Weights of a small GPT-style language model, trained from scratch on English Wikipedia.
Training: a variant of Adam for these matrices, 326M tokens, 10948 steps.
MLP neurons of a small language model. Each row is named by its layer, matrix (gate and up: input weights) and neuron, and shows model dimensions 0-159. Each number is 500 + 50 x the weight over its row's rms, rounded and kept within 0 to 999. Numbers have three digits each. A neuron's up and down rows have the sign that makes its largest values positive.
After each neuron's rows, "fires in" lists the words (lower case) most often at its 100 highest values on Wikipedia text that the model never trained on.

L4.gate380:631475625491546497415534392540402450498539418516423475529463609457525521599494491454475553548485428524521465459517485511414455441480475558469504515478470490486472490437554453534539415509523566508499463440470511543424440410449540447545491548565440422486520476468538507499579581473573551453493486536488460460475490456499438500510464476455526510510432453409386481488496509588484344476601465465547472441514483497491477481570507568542552409458534553522520508527446425431507442464543489
L4.up380:567503518526488501507462510483388533560547544475504547440581591563485438558526426436484534474542538504510446574444507530530474369520510488498481468525448466485571474426495548493534546449503402437464509535571477538521521582471477563588486467554513422535436401555478485412530442437514531481508470523574482417537513465587517506569481470452582493531587513563493518510542552386462496469561467557438521670541474496485474470419558511480586500460466536625525508533510455418444518481554538
fires in: "all", "health", "one", "isbn", "allowed", "himself"

L2.gate64:448461501517521499441440503478417530492490586528513488470505473483465534495439515421462515510496604525508506457401539522559509498468500490467414478470497603582475500466503493493515622483553578705535461338499538493487561487472516444478514485516532496462477500495510564529451501502529545462479533476551497528446517500491526500791496504535478492523501496495444424477460559549566439512553481496497484465526513453395526515497507450474513486449462515532515633477458459508520488506459476
L2.up64:436529528507513506582495503443534665430482447427500530532547516495491523496482535498466487586462442500513510475465459561444534513489494502480467507517511370454493514599555520535483446468523477249512510505494508549487535499494477557509496490520499456497469482301531461504466506477480588483553515523525460543568451497511478477485489520473437504473524482385528558487437510500492584475343526436506523507481438490424474510508532450534486533497505486420540318503504486498468507505497486
fires in: "not", "released", "based", "director", "increased", "purchased"

L10.gate61:456522429497542474487517484520472453480457459540464443436557487589421462453503553548398484487506561424491408549487475621529571526506524489513501563423559466525437546517467578517440558546408522583435525531471543448453465441444457586446551563550475465460615482552491547539502434457487521515445435411572428517431524471520488469521543545544483486437511473477503463449431558452448536520474465563500481431571567594395602533545452639439571516552501492451454481489494496461457478545541502
L10.up61:497449561561514463552541474585520541429492511458610525505569491443480565583420513386533525564465474498458478496472437603508509536534481543427526502506461530448525470472520510530471443566416520472478508508532454456528519479465591535535469597535561469366484414470530458494504600453442567505403542563558445590476583541498571393459437595533539495586478527472525520532512557571477531526507532356591528565510559509468491460522494524507449524539460509486540524490598454534517569510567506
fires in: "first", "division", "only", "state"

L3.gate273:493440513463420507433482453526502494504497466662497419502572489501526372500473510489490496593494332648523495503515535533502582508502489509368577501497411493578497498506504495489468495558555518538546493481550514515500492484507499498458497486503605451507539498499606497501557494490546494482507560501502487541490493460507459547511484515514501561505495545502420497428660493495602494497426414408476556489388525495417509490508504504608483465399491483526495493500514347544497502418495498
L3.up273:493449542523449505485474425489588486494448617665506507451522499508523534490512526515489515427514395596358499594420499426491517501501500491488451495498675516504488505501485502459504500445387494523485497507544579508499469494480497491481517503508485618545411465479365499500590490500533448387486534499522497533506502464506533529504506496499464520501513486414601487646577514566555502509510505483502578499573485495460511502516502507399650506533498503523496579516394473474514488497495507
fires in: "all", "had", "allowed", "anniversary", "record"

L10.gate322:548471464511511492410505607464605492496481545459450580483468477500547536474490420483528545537456511455532436482608532467559481539521463493471484543490404543573514494587507544435494486515377547493454467522560540519565552459455501520494514604668429524510498523490399443521542526551491544527533370504496471498540494519578496455465464585502559395463455530523445582508480619451506466569372496510539435536525422490574496452511429533469519590444526442485524438506545537478543515482518519
L10.up322:441515490527492473478514531509538511482549394478471466548491520479427543405466462505546459439528540616539458596579441475553444451517435422438508452423449517486511499538555494523477526484449443510496488529494551504510425391424420398529544539509523569390546476485519561479513488538409498539449483428463548419515534559491443529456478458525512496401458518527564607519566458459511513457414446471523469510418548523454514499520445453543595644553488445475592508576481493406560511474525587
fires in: "president", "director", "committee", "general", "officer", "officers"

L12.gate235:585490542493411526447592495490445488536514387522498476571450450478475549560500447454564502532464539529550467491482492444508515587497467523511502534494445484449432463509572568519486482552449485550423430563592485578510571531533523561462494553604381557497440529488478491446621546497450557469455412529515528495472510489470455438515571555520404547522440478543477426465533450560433512574568486436541538540517528507598518524588559488522515450517577402489474555436518516549354551507565552
L12.up235:490501454490542550518504478476431426471479495615515505397437528469540529523428462497542443505462504407494501551529596459524516529442524531531460542494444440478520423587514454502478512522442536492454391386517507448558580498627592373455457492432489506515506429511494575507438534467400478478499556505488466446481412421491478499506519467485513525462427577522551561529561472509565605642485541547484533447467499463435497532489400578573503496521514448480465492495512519425534444485517376
fires in: "women", "men", "material", "materials", "senior"

L12.gate112:489480541500486503457419514442485539495454422487476469542548482477452479558582493486559460561462529483618543511627576386512492556528501537559480401456543515536444477545516512510490537461576499489464523638506471580536501461528504448500452558602419531531499493480439523492600486436440396606506520517499481526497531497454485431505480437451564476575432558539472425534482489398536500561365428402525485515520387518549503528491441516481513502478556481581382574471446509503467474512499511
L12.up112:461523445460498514362544573384511527494502478594542565596482456459538537474456515509389601490500437620494532506512569463446561516524471595458502516488450538446531418485495514556437491506561498476540575570539506533500485503451535567531460538501388534480545519546492475515547470501490479458396529510560487464542553611445496545428501558490403535532420542454492462488554490528506509550457489493507440447506510417557539569583500450428590589499581421510426525604516471509518480519554440
fires in: "women", "men", "committee"

L8.gate299:429432485526419581538477538515405456481479513529519517437480494394429509441479487505510445456420510534478514535527469499512487537605514567486526497502467491446505421424560454488507506603523449471505464439470562405515464467595509398448508486467508500477544497587533494520462538546573538525525378456407440648518507393455517637547516433459516485488519427457529493408401568507444557551529536513571505488512536485432423548522432498501507485480533439463411464463433453457558438516494505
L8.up299:505453578494481556583483527591467529424456509406450558516492521599548566429556574461489492496638587498566484517531457461567524504509516438420474489484523543520599505591548501496431543532560444547509546550546392444566407469504535551484527445596508535525498549561523540541556502527561594569523447471523409415433535455512431401471509527512569497472461452529484599538566476549466454436521520536547490464521482542486537587488556558448548556491498513505518553491547564466513550513491597
fires in: "the", "until", "they"

L2.gate427:484498515486544507588457470515539436614496459626499481483547451539477670561586459521498486500502537436504506478561584447548489488487500484512446537476482517568486441595546503552499377541497491589459517459536481541500412475578494476520505470480494470510496481331464450503603504526496663517423491524460550451480502452498446498620503521494538470537474454632494466567463520529565506492642496486464495502402482538529566500477491543481416513527538503542454515490531503454485540494509505
L2.up427:515513478505545466360467529457516659445506592555517519501434518518392404499466517482538472517500601507449506484536535478501447518500507467480519483502542604500503488385479450539470377546504460340545497513499520510472510542519466560530475499399519447509532502608581419531444473499499412449446504511452515507456468533473520464694508482520477493489494473443443492495471527499505461494621502504483466513465459510587501545536484524490531558472479549421478339458533502509488497481468506
fires in: "became", "same", "name", "game"

L11.gate326:488408445448416492457486530514436517553455492502433534478469471511535500465583446556454558508555499541529505514436434515526494555469516493503378503479486547481586518444546560481407521606460480430538478578472486396530450421534538442498451555548529481405570514539482498531525417556410461566560413520522509526527467458385546531536530555512374482492408478558583445533485553591551572552523477571431343499539523533463524453514456510542485502447539591452492511476481495444533462507510539
L11.up326:509481525593447473435514514518515517376343536448513549449538462431439476448474533480500430541585451594523531501576426501442521574499433537527524550474513605520497462487490595502450483539516540467452541539453519449514490570588521478560454515541471485524508475539456478505469558451432544612578433562511463513551551472441464442407491429506519501552529421531509509520467503496487535489509572478509483545430576559483507531503574589583551482575479554455375482379488448519437552513571549
fires in: "the"

L9.gate441:485434475484582546542609443533525500389448475458471496452515469557435452455509580545449423605461515580520404430486495562562445485508531482520484468410580529487490526581659502491502529461433467495467499473464535563461516521427437469543578504438486515546531468635477594446606531475477512514442482538542509564498525508416365501449512455516436478487496493462528534492472544514537568491530478581509498573462459495459478462548562521488601542527486481516507530521457606469466468548578575
L9.up441:510539524623420463441592550552548505546551452506472456455601419511499572445515398439536480426492433481520527532542545536504585601574549555551543463506504460529471527490462530400523547550419460484478333541495459454531474542519509487512485500452476437538461530529477432464516530537520584536488505457381485532481529607436486473531459468535493487515503382463560465474560522505453446581507454434431477526548465556527481494348504568501548463508522503534597523498573544448511484499511458
fires in: "first", "no", "east"

L9.gate64:478516585499524541464518554451469543568481553520543528591473481556503466494518491502461537473584499490536458516489527603419510426439496584543516454574521582470418430569395493555419583528510433575513574466474448509491472414475503573596532531469516529397481473455494453516443495520556560571547558486446524497553428519517514541508535496596477460494482540476467557464459550593492581442543548457615577406606511578451557489574569577437500462519546484476518469575515492540512558555537449
L9.up64:574589428513575420481390510446487516438577494477484520577491491546457492425597481451450533534484602461453501485466501506466546473575470525568542524441483499592472514495508462533589493449553534518528563413544438430496431544458466531511562533537577493484523519536553526522535452545476487503412478493413495575481515533484494553519651457583464558452533588448509539431444520552488489576434499506444466509515475491402475484534523397489462478356549486439519569502511430602517468519449432
fires in: "museum", "january", "city", "story", "town"

L2.gate67:494440517502485519396496505474452309541537456382484490465516476496512632470452485482495500513491426501513508484556555498452483516506498459522453505520521563518506566603437522477435384446516451428497510478469485523510501554507503484458506519649490534504537493731475489502442503505483762541488513509561503520478468540498500492476502506480482486495503483454504539472496497522493492478596482482498493483532505468484435494511520505520524473503529420458572368498518532485500478479511502
L2.up67:512519506494509501254544489495490501464495512511498503554509493497520422493498479514511478485519514480461496495445528556462512472460510500494504503525423448580510496523496522469491476462531476337464483478506529451486504527476497536523499477557541514532513485341506524518425514529520430443460507499536510495528514468486558470784520484495532504478498488610487410488523501523534457496278493458515522460475442488396518499529472575515507501505557544481467551477498529498477502486517493
fires in: "where", "party", "private", "part", "pressure"

L8.gate227:442491507476440518571439494431566544564458547458490428405552542465541553531459442496528457500429441446419433492478536515508530590485477545490420542460636425517497605588396507387454552466452578406465468443473451504485475398457465511441532480550493498512517472523443586493507538500458426488554468526463500475520502447463581563529489407518533476456504393505530476476459511413460519532445465522555550480487399550528460488524479448478547566569510552490462537560455556414533448488386484
L8.up227:503567548492475499473453454600402562545521471441515457574377493511562507505512426557554425474603526495461460545614487418454497432539493603516545480513501558539614421467574490476533611505453516503537508465401506499474552533464485478561414471537535462458392477526456489566598500469524467462507449436443515490496521474491495552412529468514483575453520501540491454519479451525586532518551520510471499485487545494485433544485461431486539486421533567515548626578536472465454581515631470
fires in: "born", "on", "elected", "named", "election"

L8.gate145:375495429443452527514594522564452512490408590527529514553444567512471493495561558409433459539537513602492486483485549488476446519504563524503426548524501487524596468521515497450476598451446576481528411462528530592509447505486370606577568522540538531516507528506505537479552548527471519545439524566472450600465465584429486444522473532402456437484562552493441548449497494506424520486522477536510516463548402533437424534447533474473474436550466442626559524477453523594508524508479495
L8.up145:605540452476484425474428513541556525390489470580579389550527541447471521474561495532589554486488488458480543443465489511430567526474476524446486442514438545490542511374538572491585529510498442479558541551462470437541521562506514499490453501491498475492480502503428519498451449486539556579445413504468489486472458513500458424470461543486399496554457493545562516526680426519508520494517543537552487432375603552549475463487554522472420505416495539429424432491540480495583584483436534
fires in: "he", "his", "she"

L7.gate445:465574416589583497486483542583557463457547467500629502496459495488564548458514438522420558491460508534504554461573458421495508573473505617559536457444489516577485533510435585520448512510502636515490390480451453458534464508572501525554479524473462518488487514499524485475506422485490490502455489530501522484573512643512508569563513504479513470466440560536603541493420609565484585555492559467440541461523469448468491599536499554467520501462515550520421459614402398522491510493566491
L7.up445:498439545501544430466537487548428444465467600492519453555547562500460482474530516475524488498467503452517501548478437556448617522468433543537538527511420432506523505513544618467519461459502465407523587493444484576472468470420508417510396381511501482460498495558502522455378490455471385443488514493478454502492480578514553539501509451545495517497476511488375474563513553406479495536503531487412571502488673462395512470413604477554494530490464521529501501497550564514508508446417417
fires in: "on"

L2.gate277:524504492497525492360499492513459359520468419507495561391411467476499419510582539490465502515505536502522502486399454544548477520505504498504439500517497625527482499452496504513502487418560491590552556426542511457524498526437515565512532489386504595487452511354424488507534484486465263533437489494514510486475481465510520590433545480500505504531487515492492462516525487509521484533700459493510532531498479469452544458498539536432526460503571475450439490519459446511505510527530515
L2.up277:554459483509494441375481505500479389441485458479494509392485472528428476572514540555486458457464421452561503547499517544506508495541535528554441487508529396509491469464501437505479722529542504570483532464499572502538392512482477500461526499401514404506522529683479560461478488497544455538476505502517487515512486515493474429730483524532503526489504495537481497522529520469425466488433475422528523565548457509514468472503494535517486536533568458540401546507494564505501550538485473
fires in: "long", "song", "along", "strong", "congress", "north"

L2.gate365:368486422539451474507606488477428482504492456571495619549543626501573483414467473469488561522483417513454440555438451586452420546410483426524411447477489521440568504576495477523472510591482466466528458479428462420467499434454513436551451384549497524553496515517550557494526395433518497527445508488501414522503461480532534534508538456500473547501476446473509425566518583503523604525466499423490546477546446476502470530471448611445469411512523525455484472506497555565466470484582538
L2.up365:420594442555412495544589507530454498510544539511518538561435628540585512429448522507458575591402490481487463490446416521526492523463451485621422505518520517444566475481472431522529475481497481426495516483475434458493545441477483448536481452490441489574505506502541546504462443455532459457494538465533403501449467512528521509466540399536434521423412468453508488564468563502484627523413462437442552482554460449523497503449472590451537355438497537477497525476427545570511539429593503
fires in: "out", "officer", "off", "under", "official"

L4.gate294:467473446558505438442469487422549463500486549449488488397498393461524458568583408481538518486493432410487512499561553440457531578506484487547517580493507532505498462429528524469494568501531500455490476573506469506445554507458543456467438499530443480486516591435488544493481602536494540508539490448484518303488510471498515458505562507617509527587459547471460513534572469486564484586480506455459458403496426507468473503563374421563518547500533521515647465396446459574504483535460465
L4.up294:615571507555454426602446457502512602585495420518455467493473637471531540490507544449534501423560479556586473489421497516496533488541534420617403442540461524577509484416429528494490522467437439492485456553445516571527587500491576538524470471572461458529530457422551546542572404466559575465588476535509495518499479490468558422517583516424470484483526540523530527465511528483489553614447528477532421458452539463501447517524537447478514456465520492535601494490535596503443556502554481
fires in: "at", "league", "george", "field", "faith", "year"

L12.gate366:537504477587543458514465452568609422511452440478480455417482544618552432543424466576512462566395482578503465497540475484507542476518453555470510428471511495497534533479498593501523548499465483474525526518481506450458460437577625441503469543617420519477491462551484532424481532485474530455621544427497473496474423465467533515590480444421438473517554499493546448458420470432499481429567483461463455596481419506432517431533482451494491528518500576556502471472428472467547444604491623
L12.up366:533391566498505508464455607491484488512504457485490576483452497544590545542504382447485512461502548415492437503492517549439508433493475515500363535418490589591529506496518573545560420495522563420496496503513469515486422444453536499469558587563532488539475491375502482402555521508490564523501522600533521604415469454493532526500494478463513541445522524563372524492553565447518583416532557489556544517578427523454521634556473482484529516565493523488545444470475548499462479461469429
fires in: "at", "from", "next", "reached", "attempts", "teacher"

L11.gate226:466538484529529456478599472468464496539493377538456450500532544570478509475462376574499474504559456471479557483457583493474443550516524520503594528509582482488633509518505483527572548513523537508507470533443633528521442502600518540567464481517474548403475565473445474493561516432543483612468471524474488468421529550543545525605433464532504488577445475581550460544539424459451473589503425605527543414512544522526495530473470552487447428498561654475460488512459518507572462522506469
L11.up226:380533534507562468504488460489522413502406536542479529462524374501440434465498475417495596444415488569561550441498558616524451543527425378475455463547515405567467535505464469482463545497583486529493400479545505536547476465452501420571534422456536533574581468455529583407499543441484486447474535487420443467505546442465544452440486454442579513494553459479430470539457552614491552436458532494558446495526535496514492482532587495488442528483514505588522457524498490437545464473563489
fires in: "it", "usa", "soccer", "italy"

L6.gate298:452505537431509521594512576486529568514492546395470571427506507516481552496521559467473519561461438542553466567543511488502511553537519478523572540509474494525604412628554443523427555496584499504549426554544473525494444507447505414490473449510499474521455544492412531560519500472441518529463562486562436500540482496541491477497524516376476532490561564485500419456508390478585598536545522562490551429533505474516498585582441414564494407569532484445467530547469651513401455547545504
L6.up298:517523510479404584566400550480432541556534487503572463492488553553459549437499445409511467417493531488439472491515589510569528553481534500568477445491527529488554467444489463444498541486585500518453453485479433456546617394551445466523502454481404581551536516604545486473445446481500611470425545463553508463532505505389450530535468519433510485533580560478545554461510511391568541517540469434414508511584479532593508400532508526564535603518417443497513497529532491482469475420554485
fires in: "in", "as", "role", "rock", "film"

L4.gate193:499487490464611508460449457495439433441563549530543576595465431489520555450454424536431567510536484567578527536526616483460568449527387542449527457421574468412498565510421464467560532516544474565494522482523525447491509484547494480538497579464482516527438489596480547577510441439600555433566476534555462482490554501462559502468485416522525514435478544572431497493483423513502579567492464494541510553514457517442506367534527467471554457538439606587451493522532551414487528425469522
L4.up193:488559496525537497521513539536507446484433525536446556552482483472544515471499478531456430403497581536480502532457454505461470538490464506396525545428511547573477489558541488452443451480508597514421515501521443543432494507530480523391475490463423476545519475532503458528599628482502509605588545479437564569545522402479569536499517526456541558475525428524423391527519422589375543463539473485487565574509497547559448595415453484528476406536483563511472480454505525331494508477542487
fires in: "world", "hall", "william", "full", "final", "round"

L4.gate219:485477590517496495515414575537551496550541484490535526482483525445441532538545495563589515475517431475498474506455565433423524429522373447483456483548516417375491578609546571528567515490530461512461510502502467405474574542514462539428471494466464576516421434498472480527479542518392467476498533516386585468480490475546459531377589461565406499501502448563501560508408520484537432537519495525423464406446490517522456516472464567399544537564492456523518481485453599472498560477500585
L4.up219:417522621446464551595509471525431484560420525511427498484502561356476513562455462572530511511541487578496461459606442413462516532536527449413566472492451462474451406552486516515582487460486495517468456535527439476434552438548506509565412552539541494513480443502471517557511493453501509446533460507577470513521498477487481460512527373553503442479530490424421535555437519492492430472573505515518507440492437519467536561460392451531465565564509500428427524520550467404456657502444533
fires in: "on", "left"

L4.gate367:543572563415445507467490479497452478481541455500485507446486492544511533525490562457526521469533460494479526532469446630506524540516476387583437617488486451499468470456525504455520490527497433450479470551489474597518488505534488421513498401540458486446557589470403548554479565495501558528458556457506578502513518531413559510581527555434407545441537482480427575446524461459532490509420489536567499450532541485516463436458511470382571598490482435562583428537445480311552555521500496
L4.up367:544588438465555467443433573432414506410488604432540563515417443451469504509537475552543535388557517522571531519530469414500533536482458511425511523549628538505480505486517539551457549549545385497491498515477464482533499707587556566513429508435502502511499463514556469484467572506501508529442540486571539495513469511486573491542423423549518460466446437564520453521509562438514560506451539432559518440492552505540474484488519389590454569498502462405493457490517502510469495550458535
fires in: "final", "championship", "originally", "went", "scottish", "original"

L4.gate79:395417478474416500567461595523478498539474540459574438458474516542566525452514399617494458476633514450553529513532494525545502505519425551528573498522578540464467536482573513484511515518363494521518590477538511462497485535514492496491370446539421472511536460419445592469541540564568505477469385537526492480504513471436454476470553458474360485422442517474481481484573532456539541518414479448447478508436446519452389508502508509522437519570472481495595481517527542592492544556467520
L4.up79:473559428548418481554451531509563476493513517556447578471543557519505533396498457472492502485505540457454457536428590549485550503487481530508478438525556477459491403454482455417548513398551454463484485501443511450464548502558453444479392532533516467474465518581502522467462460534582471429536441515449599509568505537475443512605424570497504434498486512477534439390593448423541494588581469502459495561564599587395506367516485464483415500527495514477497508455449568567489541491560425
fires in: "under", "national", "named", "no", "now"

L12.gate390:493494383513534413516532534506543577405542558503491509561389488553469553492438577465466477570538461525519444545560465413543479569544493410501552461566548539463570581464442482451514588473526518571514446551461482443495601449559534440502451477499506494462525453554413527521494540439542553478470458479539502571545555411549461502572563538599469536515533422577511434487516601488462426477552511462475530479489449516435515448562430474564535462472524455522388433524469435486499587602466461
L12.up390:504530493580489466497428563531491522519448464474446460565495544498522452428558442519489546496504470515425497470387472492461510445498428472490563467502532442527433549541446455546479478515511430413474370535562496433438473511507499508605437532439512604517534543508519553522610448557475530506482524471394470542547483531521433469443374407481531566480615536499473570474546534536518521524556437451423501581625400534480530554477581525501454433448474531437515516460469490476543360486520500
fires in: "live", "home", "line", "loss", "hours"

L15.gate345:414499532540461494558558518516510495513453522538470507382445445599511494527500489452508424553476498507521508444464505478536459501498512539502449432504544535551483319503614624522449463454586429498532413621490492516469498479534524514546533487515523612544552495412453500431550592512455536487493536458538446519488496476454508442551472495524396452569416408517451400478479543478518440602500453446488470482443525494487504539509610567489551449540582508482479471498424601531545419485473490
L15.up345:489568452478486547485515509543564485539552502607499593511511458479482566511610480478541463437521470535562583510446470487556451546497498454496508629594537523593471446472508514547501473468500499431502513540532577397508436500388494508483547525471511532475542509534393492519487500500532419516560493388597474500583428504567579529477429560417479494604600570625500503515526527440454471584478468524476477524508592541455416551530499500523527527521512468484459484560498557544604468557501601
fires in: "was", "is", "were", "would"

L2.gate348:506455520483499504353499557517475424528457556570537472445584477483378368500551520364486488634491467517536487540465470512536505491508531465571572506513517372388488483535555428513512623446447481526498466354541532523526521523497492508494504472563465558471432513337473536489535539497496432525508462494522440612486494492481541507693549502494438499514495500504478488497486491485509488509477503485526490537534493472430526486457526546481569451461475484567481475480543561523540527533487462
L2.up348:505513483440533495279495515476455384531523471466508537508471491522556639516509571472471496470499553531523503441433497542490507438534484519474488494516465494524460509451493543510535494470570539506537531471513549501516473534474495573494536489493510485455524502274580457475377447492496395497487493535505546496549517506513548537614500470520491488541486487416541526497518525616513515458528524405494517404417514538612500463573489475511469515465454445449524644515396463533515492461489500
fires in: "against", "0", "youth", "south", "again"

L3.gate30:504565527459476494533489523485509507488540478572508424376462504490402303502603480501508497568492549580581497466543520475491560505500490498428614494504401497436568492518522495501521503519528508449471507353467399516503503471571505503457490411511528523519495370489427487501646480501516607589505579502457504550508502545507617554490478492490467540502523523483386502425419507520380501510485464574508392459446478496450488504483506493463525502500496492419500513528523515445500475490502497
L3.up30:487450580438468486603518527519493507502523576456508446525394505507437497497389461487507472507512514413546493633467425528493546495497507502448480502507386489504563488513496482509606501485555473488469516453505538504498540476560499523551515758507533555510476455512438494501627563513525526567487555497519498569527492491499504583491498496501512571503505501424550499507568487418594491482486495375524538490577452501465502481502498528559542553443506555588489375459541391430506519555498503
fires in: "on", "isbn"

L4.gate29:350576491443550506572591580483561567503498544524502512518456380539525536481622476604502515462495591446464516484507579508538452581477551547533488533446507511516431623472576511453510491505445444462495567393445441393518464472542499539524529543479549471445471463543509481526557539526481494513477442495464554534510460606440572463531492469493557583472519497539514535478457528434416500475531462538563523444607518512441456442356506496496478546406534484486455505459452575527513460517476556
L4.up29:543494514535561549536522573577499407433534567423487526496466449531579513561453628490537468448465509524520464479486528545493467531506506425519539559495446529495472453600514576529515510499493515471509532412598454332471532487478470464557471541455434473493465502543462460529469535515512481527467455512542479464491497529486556473620439507490532505474546459413536514609493607462445497468441441546474542473443536487460562451438415580517572485559500464457599499457573422586519340424517519
fires in: "on"

L12.gate236:619423529521514531494423476536559546478495521620500531429520607547563554558530407456442430462409574538547515486499547487457438536471477454533468473446469489493540525469512516563505499541453428554481454496483449435502564507437474398506523594601589496575525405539531489489439502491556464518484480541492477532496506516512536528580593563464564551485425543588529517427500556589494491524464480619520512470489483566490544553429418553534483453613487452497522526513505390500523574549443434
L12.up236:414458438503524511496525477539502513469582419512432463493493469501450506613444486440511569518425472547559565471529552571488550443459512547507500506418438455468494512484486425466476427411486459562510488452486519499446516538562533556417441499451489521425494500437525448523547479457447570442459514495420405477497486495427493554568475531535502620466538475454512429412445485565526603509539467475407505550526393392463488612446583537430501420494525457546505382458567500577494575440495513
fires in: "best", "west", "established", "estate", "black", "festival"

L6.gate233:496482388510524544508491545466556475539506472456511496402450545398514488525475451577516503611489553559485484458509541523455531473518438500462465531492519517549451346594553480526423556473446540532550489531503497435505534428500501542578436489473561531559492581452445558506427502513444532443456426541581437548494462464486564513428473539551447465502502500612480484463488472571488532511449475536586481611483572492510456510466567457481439418507484591558639521530472456396463626497519445
L6.up233:422502508595505503541603392548478434470481468571516498484527409461476511505504466569482506472478473502463540563548529487490436509472548474517497491495573493622599462489630510505485534372532535574483485442535557495452499568445540465467494516495497527508518428451522590496568508534524478363493524554565496508483471583519531480450438479555516463496566518608479493458449423486554509528468535470504550347452426476497480509540500478367527509426488443567576556519495578404485536538571444
fires in: "was", "final", "originally", "original", "is"

L11.gate101:441454427491485458564505489543499429480505535526488518523404453438459403400532451427490497480517526571366581548518565470488424411501465473534586439523609524446516546453484464479573426523514438510485516450490511518440525551527477519549507497479577514437562520505481476547496501473527455501427469577497544491469466515506471440575544480436521555521513384438507505444521443510533402511505448581566439572494468508479452407412435458541545507386449502444585480482493492391411512464382503
L11.up101:541499596456507458607554519515555458608518483507470452442401477550428581590503508459532511543445469483410447467480466472559470538520447533457437454502429451552497501542553452498485455583551561601529601441559419498461487498463462501535456482548479433483572432482560569484477369488540504473481528491465420475550513453529565488531557555544442469443573512540555439499497479557526505527515492532529532509519570476494550405461419514467453479464522586609397483421632467487507494428531492
fires in: "000", "yards", "despite", "east", "2000", "white"

L6.gate224:395439467537440532512528533497548491474456427497431549526415511477468499595581491523547502565552605453548493445523484527512454609514479556426497549527494485531513472521534510495425410558336507495504518528469593408504513578370501460534483522478472475444517491416475521396496482557496518508501566498483388594494514377514514509544439437452527531480502469510492513561454495524402422546500484494485450608574521461412502519516497497529535475561469439547400452503495582573487543539461509
L6.up224:535571487470574541495495483510523555573488618440495546490461450472525583544500528600473504486430626472514515526585491503515531525481411496483574445469596470459429482521406597491550570488441433527567482553507529611506524394546475572461518552542505517509480539554497462548539431574551441452466537467483549430518532430487461396498444470485552509492508417535513579466505521597496480556465474487434485426404458498500399570418487519473421540484423585484500465506419524433492451508553479
fires in: "program", "minister", "language", "programs", "islamic"

L11.gate65:517523486524467527478491590502517465526444522630413535414463413451475549485545543435518511609441581497409553483435500481503445479468525556599479561588564518456550435435564605384516497482551557411540475617466525539540495485551419496486466526591456442517478473566459494496539488455458468405556497458459480482508395500504517544526546487505537417564508538477474464471494514460488543453427503511516512518581467508366510523517540428544460438551506559468591539414516478584503505492530539
L11.up65:559418446547441529515419520437527491459557601482461439498600564590551522542640381535523471540506462537519429451465540472453556439481591613381455589493541526499487435492484486438520563598480494408484446437537523530498497475483578475511456500482525505521473489495481543500585430449416495545375463495548497510536527503560440487490524484551422431471434491544562544495415553424481481545443498549539467540558554544490565516470553570520493446435490511550485521515537476466513587485447473
fires in: "it", "this", "she", "he", "worked"

L7.gate221:492564557380493383478543444539538523506618491577429477559432512438501430538488527576507536464491437507611509414459485512476427507476514584475503452524478462453488533427505540475494441450540469527518583494479493372497488496465456473547390426550501404517530580527479395456508538496583549446557568488525480582554521608517560442505536427462525562445480490551436472480461531510442521594507510483487566476431477521572510527569490545503521559517506530438524476551412496511506626499445500
L7.up221:503442463582413560533446410481538554455546528537523521508447401425458467397458521575472530543519427463520466455599474473502544617499422561435564452423575413520528505462505485529497506482529465470479563463550569580491536501542522508472542459538587542587487511446454530571453450544482457524517469444477476535525471547476466599479498498483398461563476488515440456535524568560487447575473444425550444422524491504624483413497459395559505474466550454535427417519568527433486449520469475
fires in: "on", "professional", "professor"

L2.gate244:521564528505566485566461511504522638498485714488513540508401473490532442507548513473544523531448674513480518480517533555548477499487444484439456484490464412451519454518513564420512558560544522525544440520483472620512521500456490495508509552550481545476548466466519472510405490469445357510451514488440489476504479530533497580680507528539522481471466478391481528499514487464505528498478485487425505509593483493486539509525459454474465461470460469563521357502453407502528469486520504
L2.up244:442450495508473511790431495516466641440490545451512537511562471487520528476524536500524526586469300486565496537512450522497505487523488446550451491485506434432473471460508460545501638506504534443479480430486462525515503476536512591535482529510526419504470507501491437514482593479491693509503550493457467540481476470488491548548473485488530514491499479609514506503489487435475434504539500463499479471548544494508511517508482479494497466521432460489526618514563524541503518491492492
fires in: "released", "a", "based", "increased", "purchased"